Part of a small language model's weights.
Size: 15 layers, 23.7M parameters.
Training: a variant of Adam for these matrices, 590M tokens.
MLP neurons of a small language model. Each row is named by its layer, matrix (down: output weights) and neuron, and shows model dimensions 192-319. Each number is 500 + 50 x the weight over its row's rms, rounded and kept within 0 to 999. Numbers have three digits each.
A block is one neuron, or neurons of one layer that tend to fire together. After each block is what it responds to, as a language model described it from the Wikipedia text at the highest values.

L3.down292:498546598508481458601558556536455467438481473460529483514496450468608501485422448473494515512499492496475497467503461503484553528485507500464459489472504570502481511504472491509470556540600500628416457498573436516546430530479417434520415533474432511576463496524458474556435535504457451479450513514510473510538475539578474528590475480463423411496539522501460497531476512443553487483575
L3.down974:550447518415530476519492576505540436551519576525489487499547505500603428442450482428486456469462480478475506557484525558489490479538380521507509504550477618477493498516482619558518574474531536620497435596484525494464504467493536454581418415522506557534479567460500491516568437428466477499365527419482467514468476514512462446514501381443408557600615544487486497501420500490450457480436
Description: Name-initial syllable fragments

L10.down1:565487516493479533533413427517505436464572501496544511488507551546526500493528453566519558591558510515489467442570407516568560473435494538467384473560582513434555403429543495533550467462466609436468454576509476472523520535578477443498462444545510518382497520567596528449477520476502462444563519557451530513556501500465462500491506404415513465498561407508498556525442525529439548488542
L10.down66:503479449492494522493549529544553450508498483511471522557475460501461502528463412410428482420480460377451467535499492466527499517517533495479560475523438548495518574474439425467497498346591479544372339511507535499527552465648447440540491556515500469543490466499490514420522451487426472427425497438524521599575426589524431576455478459436512483534504572444551536533537530507503419517538
L10.down92:517495541520413536408496569497506523512509502531436476467439480465542512570571550502574448536460487465426497447477556404412538578506506435466501544514479589490575578445515475550483442472495491502479423524548432506549405541483493449533408507590542411499407412533476487427497470492509513519520364505625455446475570474493411520499504452442496437472488541527466506599582450541632458457508
L10.down469:462449496389509498482429590518451374407527436439442556460459488447499470411482497457518480526517520502439561566530561512494407412537493462486486569495436540495580500466518580530522545471521518507530559534480438604547446523460522523521413478438532513566577462446509467478580526524513477506527507451449443381480559543513469490555535444536517532396564469516455370508474533510481622451500
L10.down473:594612523573518528586503506384513472513537537419509489473478452534476534477493598484532484511443526533539521480505555534562520594537544485422467545528497551514504595543497428489546408467434466490531397531417565558612430514524382468590446502491423550539485504594466620526476510460485481473482445446501596506625506427488591593391453430485473459474483485539480533554475525475495629528567
L10.down550:553563565526453454592510476439600558616492492500522424559507514400480483480529567504363510493542539537512489529484476534416559476484539578475480444496499530563483521540446498532505466511516539555517361503492509466476505481478459428553501512507429537506403479461526514524502523494398429468456508525501476575655441488518478507597515521464426372474554507451529458457481529532520596604578
L10.down732:503509482471516444529556645473541485614593466470643461472443588551439498411523504478479457482582535585530506444477470520472534522517519540517425550457395453520491491482491459481554462407444586525516425432384424432467583570468517542484495522489466474498531500462501457507500533524570521516487528440435512547523508586451508498511500541539534437464636474553560525473496476605389576540492
L10.down926:487561543489433485484442490502480465504452502464517450593517532546588464579506530543487456506533573497437435448525487451499480476506444532471436442497483537366506476376487470538517520555591531494426565545470644474477572538518469509536527553470551568475456439481498542482586478542458454558438494430558423551487565532461493458486504379444579522512473457515435545561439499546524491505477
Description: Mid-surname word pieces

L5.down542:518491430544433487630543535498553470459486483605439495556475439482541523463549528526478488531405483504405310486542500447443525460444430509528469502490495536605452548495475546504475489530521556505465419490513500535525544526531505364506538566524489521460489593442475486541442485454414698401534537531542517533573502474437518525530577472444516382473391524571444589513447615520539509475481
L5.down575:526526489572585496434554517537575502512428433584523442565499489494401476562540524367520420468502422620481476609504457528569492464499480486493447509567554547610450488416493569521591533487524528463543470412496588489464485471488428499473528528536531470536491601443564518537463459523466467527436503531537480541545534544437513462416487529521479471509580458562449545567583440491428460573608
L5.down765:533352505529526469406549508439436465523474542434481511517496493553517430474563543486520462506513569423464500536510490459468490428431446492385487604498496542442558400528463440436525558519468519482445542395390495370526526546513453462543555522534568507392508422509506539553382488525500481501542483561453561541485458518486516549425516490472514448426501411537522490527497599555413527531508
L5.down1248:443523531461512521515537514494534598484535537506541470474503448498557568487532535500482440490462533531465594555429480512535498457488406499471467503432484485493492541502552504470554501529507506473458493497444490598486458494470479550503475497464483559481507479580489500438388420554466563500545522436533420440557433573446515399542559488443532494492439540541529446491555537578493539417490
Description: One of the

L3.down133:518566486496458483458510518528552514545445424506439441523581455603478496564529461431493517438509510496516550408454538506525471492619542537476516506610532542526421454506483427495522472560475515510515545435471430562544539489501566466520477477485468580582520476549443452526511462479583540538558447537410487575390516546483505525502530536472456531546474479474549438429488477443553575592587
L3.down548:539487495510415491540596540592506533454531420516466520469500403495555512588503458518543515466450543534555466409498523600506471570500582459471566601470544509499378568452454467455473523541568493475561472523482490487594386510491554507550436500563440583547494475521517470519626525457522602521414447469432527437476555533512523528541587532481505554523487474456613416408570485483633625461523
Description: Zero digit in numbers

L3.down794:453521463488516429406501477486430413456471479573498439492492513498458464459545452592535537502452539500506502529523556506519464468459486513547466553471425466541444495387443445580511488477613382607580619580460499396606461495437474533459460531475504498494511490527521520512510563499464458494479484535615478469505556558489473571453540550515503480565566565454490468496485473563482504437492
L3.down1052:507521520486510457507462532507482478407500364545510530529539571544486476466519441569505526501507476534511457501494589503538475498520458495559496562414464513436450481414474534570462502526611403541477551535475392468637432422461539547500515469445490544463460528513513490520594584412490550545476460590542505449542521525523552483444520449488518490521510556466512537497490510592534491457545
Description: Mid-word continuation pieces

L10.down8:500512502513577421510520467575395499419493446544495478617510501542467586416520467515515457576408498450492509481461526519436559552510508537463488465441498455452649444430499549511400542517449581446532381443507478476490536519527525493525492525411528486572606534500503473545577475564595454520594530522509471493533507487495447535545500473576554447420531494384438539530365576447448488452484
L10.down332:521460546457619579479606431511511468515437505555533531512462496540510533486526439531492482584508529452542515463450454474504445540512553534533527550399520418585520499512473506491448449552545560515493519478558536613473461518518478591458522417472532399494532543425454628518497495505509424546428504525561438492593573468425490587486497505511446565551546589497604465448506476453550501439449
L10.down599:434497423513523579549611525590454469506469592508477497460498486510516455492524495505445506489476504508528539502340598576486435445513488513587525430492478449503525522569536495453545412533532542556417426568539398481512494570496503569449549487520563463521557481465467557429450471527567522565440505523502390537476530535518589467563507448538551536488509493550523484544503507509579448534485
L10.down706:454463492558394493519381469542494487556565475555408547584478411422525537537483483470463517538553474456438535514548463491525558482425461615502477456489538491496494474566538533415501535546485463428544369491414549409451452437497551553473547493556575511508497427494486379509560522519506505502528422533556596461510454478563502414491489507553557518575495472509461509522568508425436471484529
L10.down727:552574557473443437488503462447482554467381416444424442549525518516534541481464471495516482465511457461569529515560557477592535429436558561489469447460573436464464505480556543523518560496492498503397464476500588438441620569419506432522487463560479536553525432538551429477463532435550490495495522534558453475465454554512523478472450520466479483440522466523524482434531401470555489581482
L10.down774:425467523601437561546497512495408535588474524497473540439510435466506530433491478540555501536456511540576577514547542488506570483446539459569438489502489525518494437601435497475519554578449446533462382484508525462417537589535484492481484569530505453518417517554473515574513444579529488406460499540512481565536422516471520513542464407479447567547502514554491451497523523521449435605446
L10.down775:548472553361519444577572506515554521588506503543462546549563466478481531472500495446489563428484477470541503464524504416448446479528516415471556475488592541506533466479363479523582531541549461413550452614480496455475502538536560527451444466488520486501493573507474450501477494552458423547511570510419508575588556467533481488499523515459564431451451477576550466531482555516461475547508
L10.down946:564435534431431559443540562442494514498485550531549530546448409526519449461472567480519542500448554487455515454597496468547457456470520501509444460518551499444448437452505438568392464519500456489546475516554438468472561480471491575460487421528485505452454457503333422482531569443565426476463479533517508441433495401540569539457439371457583578566494473512471451480508497439589508455508
Description: Mid-word subword pieces

L10.down69:438527517453517482486506538572464541634561416553462529574503443522502516480506579502523516536531426515494561662426444420541574536474480501539516464453425411538471613415480463489491473520459497364545549511496514474414508510429495448518441475558512541447522506437484496592518547524425407561553591498526523403527574420512464548552458416512475445552550353497568496521596491470459555475540
L10.down603:486527525446546520561485595511485507550481546551383473388460489551543491597508572498456386427597538467541524488451479438413474476483493576402531519478492535520468565450542505523434427546510484442562551521453513530552481602410498510399529451504491544495546596418547471556454459556490442382462496525475434479556562501475492462426477544544585499453487496524527521571503542521527539540516
L10.down647:498551418464473556475459633458544524463517478523583433506463471426464475453380510423589459461578609598488515509472549513532475412497588417490469458542496560549569478472469488472540578518515458489480462463508503436506462441488546453495485606393551497441579531574572457431468498551572566391511515492477558455501495513502559560460520536466479562502489546438474574512531481482525502445462
L10.down865:423568459430531437538491498473512476512508550494505469427548469538488491514529451473449559435541524534565573413413505475445502448513435512459518411537431513539453425462483498536581453478544404501488495544540510541558485543408446511503528472509492464482542519551517534507493424469463476558454547521482415548517506437399479445449482517523618514460574413469495451506444474511474508552482
L10.down940:512464523413500495444554496478506550473503452520577523441469530414550509553576531522443451551539513528518541453423487558591469498448471488509536482503529531516500577540520494479480491585387459569493617532556533501514529501480473528533533466449568522522545484468552473497559587478494459562598505445489527521509527467484491518439437536546490483501488437521531475466566495508448625520441
L10.down976:548429419444557455444533538426491496567476490539632508498492564520497425483515349473520507531524584472580519511460555574534582448344509489419517551511580477470520564577511497552470435463582497409533520469471528523474546516422471486526495414447501584461416480513528455430454480511450528498522502489430526523419465463478542527473474500528542498528423457552534502600479462510459484437525
L10.down1052:460524518415491521570514470506437525518468577482604539537600511530525535438477588496430512470425471539553517452452553516505505500518482561496475462476469560478461496509504653487516503522427483480504617483527445514573541545475542504435528453554540542536493481511510487539548505480533547515572435552519496559494506539521461488472539449481511495432525514409410505510469451447442439500510
L10.down1155:444439585466521580487480571417502523533540617444456507454525438521564442440415501471478440487606387564552584536451585458544542488567555544484501518523478459517558556479537531448615497489521478516457428472574496567546535504464532449543528562491502468455531483454441519499496560486550467474412478474545571489544564472558480532491505618507396491544563466460427543542481552510524492633445
Description: Word-ending suffix pieces

L5.down520:468461520379497468389495509379428527462455494502488459481400454524479493508562456503442529560568531541550549495481485461425482535424529485471500453563493543405532469491461481390461463465633572498423567408571595498516489480446475487596499443508483465431569483456494570537587509459528506488489531498441451505447437490437437524541576507502517568476518420496484476581550468452533403475435
L5.down806:504460505458472430454535560492481496547536528527553544457512507483417476462482512476456529537505575485464473446449531396468470501464507408483475567528520525512505575524491491600542622496436412499365516599518388520463506460488503440443524472545484512471426561542486536511436524487492490526453537497483476485460434562491528507440493516552514539477487433522596497492524514509495485557493
L5.down838:449437544436558559528513464511491474470454477482553425431388558570460503454532431502493537482547485504444416438410564498468470514535577470613469569439494512493542377449416509504550448552519516467465629470518532436512436509476625479562552482454549547489550556510549515501505524461474458460409432553442527444468474489462520557457498490532529474440500456589592399538507367544504502534507
L5.down1027:554498463566504503442516487496408514472439412553466495404481481523610575465457465628440436555449519563495443500471570532537537484419465480474499573378533518491514503462547582419464495501559463501526499431505567512485450480566446524460523585531505543536540436448487489608426497532549520506594544519614581470529452542536421615522538518473514395438503352511466434510495530439581484474435
Description: Prepositions completing fixed phrases

L5.down547:487464476512565521496460469439522547513592605500463461621495571607571440471543463500487514600474424404467510413522505452494507456503500501533453368465480445489484527470483528508488525511543500412506614480526507518483476506534464448480424448502534528446421528501466534366483447484484520554523464520537509531423543480503491471538507485454532520468565515402526462487543528544527408544474
L5.down823:546495440425514470576564454502499605509474504506561436484565541564516526534523497517442464558463468534523448419522447491438487433555543629390565497519535516546511514450423489486510476545454452443474580507475534518542511423464490490517494497541598448438555443485495470477500596535611586511535571631398453546439486371483494523488514500523435515466515495535503561588563604566369498544450
L5.down976:475519476546514489531487542520484425558508561458489540454600509460444582520447441416539465520421441448393527503525480507487545520512536503583506570533496439526410496541521387440470566547499452428540457542501539574516408366501480519449467555479533468514413456571627439382519517538471555469564509518424427502478533545506438491376442462422525570575543518426523514475485500523573593517447
L5.down1189:448508450442491538535559533415598497484481432490421560575552445438482467535433505515469534521482385514407472428509533529509394588494478532451553521564420518536536449576556507544465412518384574458518500494515437485556437453568503489427520482531489504570490448495514462498529480481442556431562470497469547461489449510473518492552453494507525542368486547491540476480554463477465511377566
Description: Mid-word stem pieces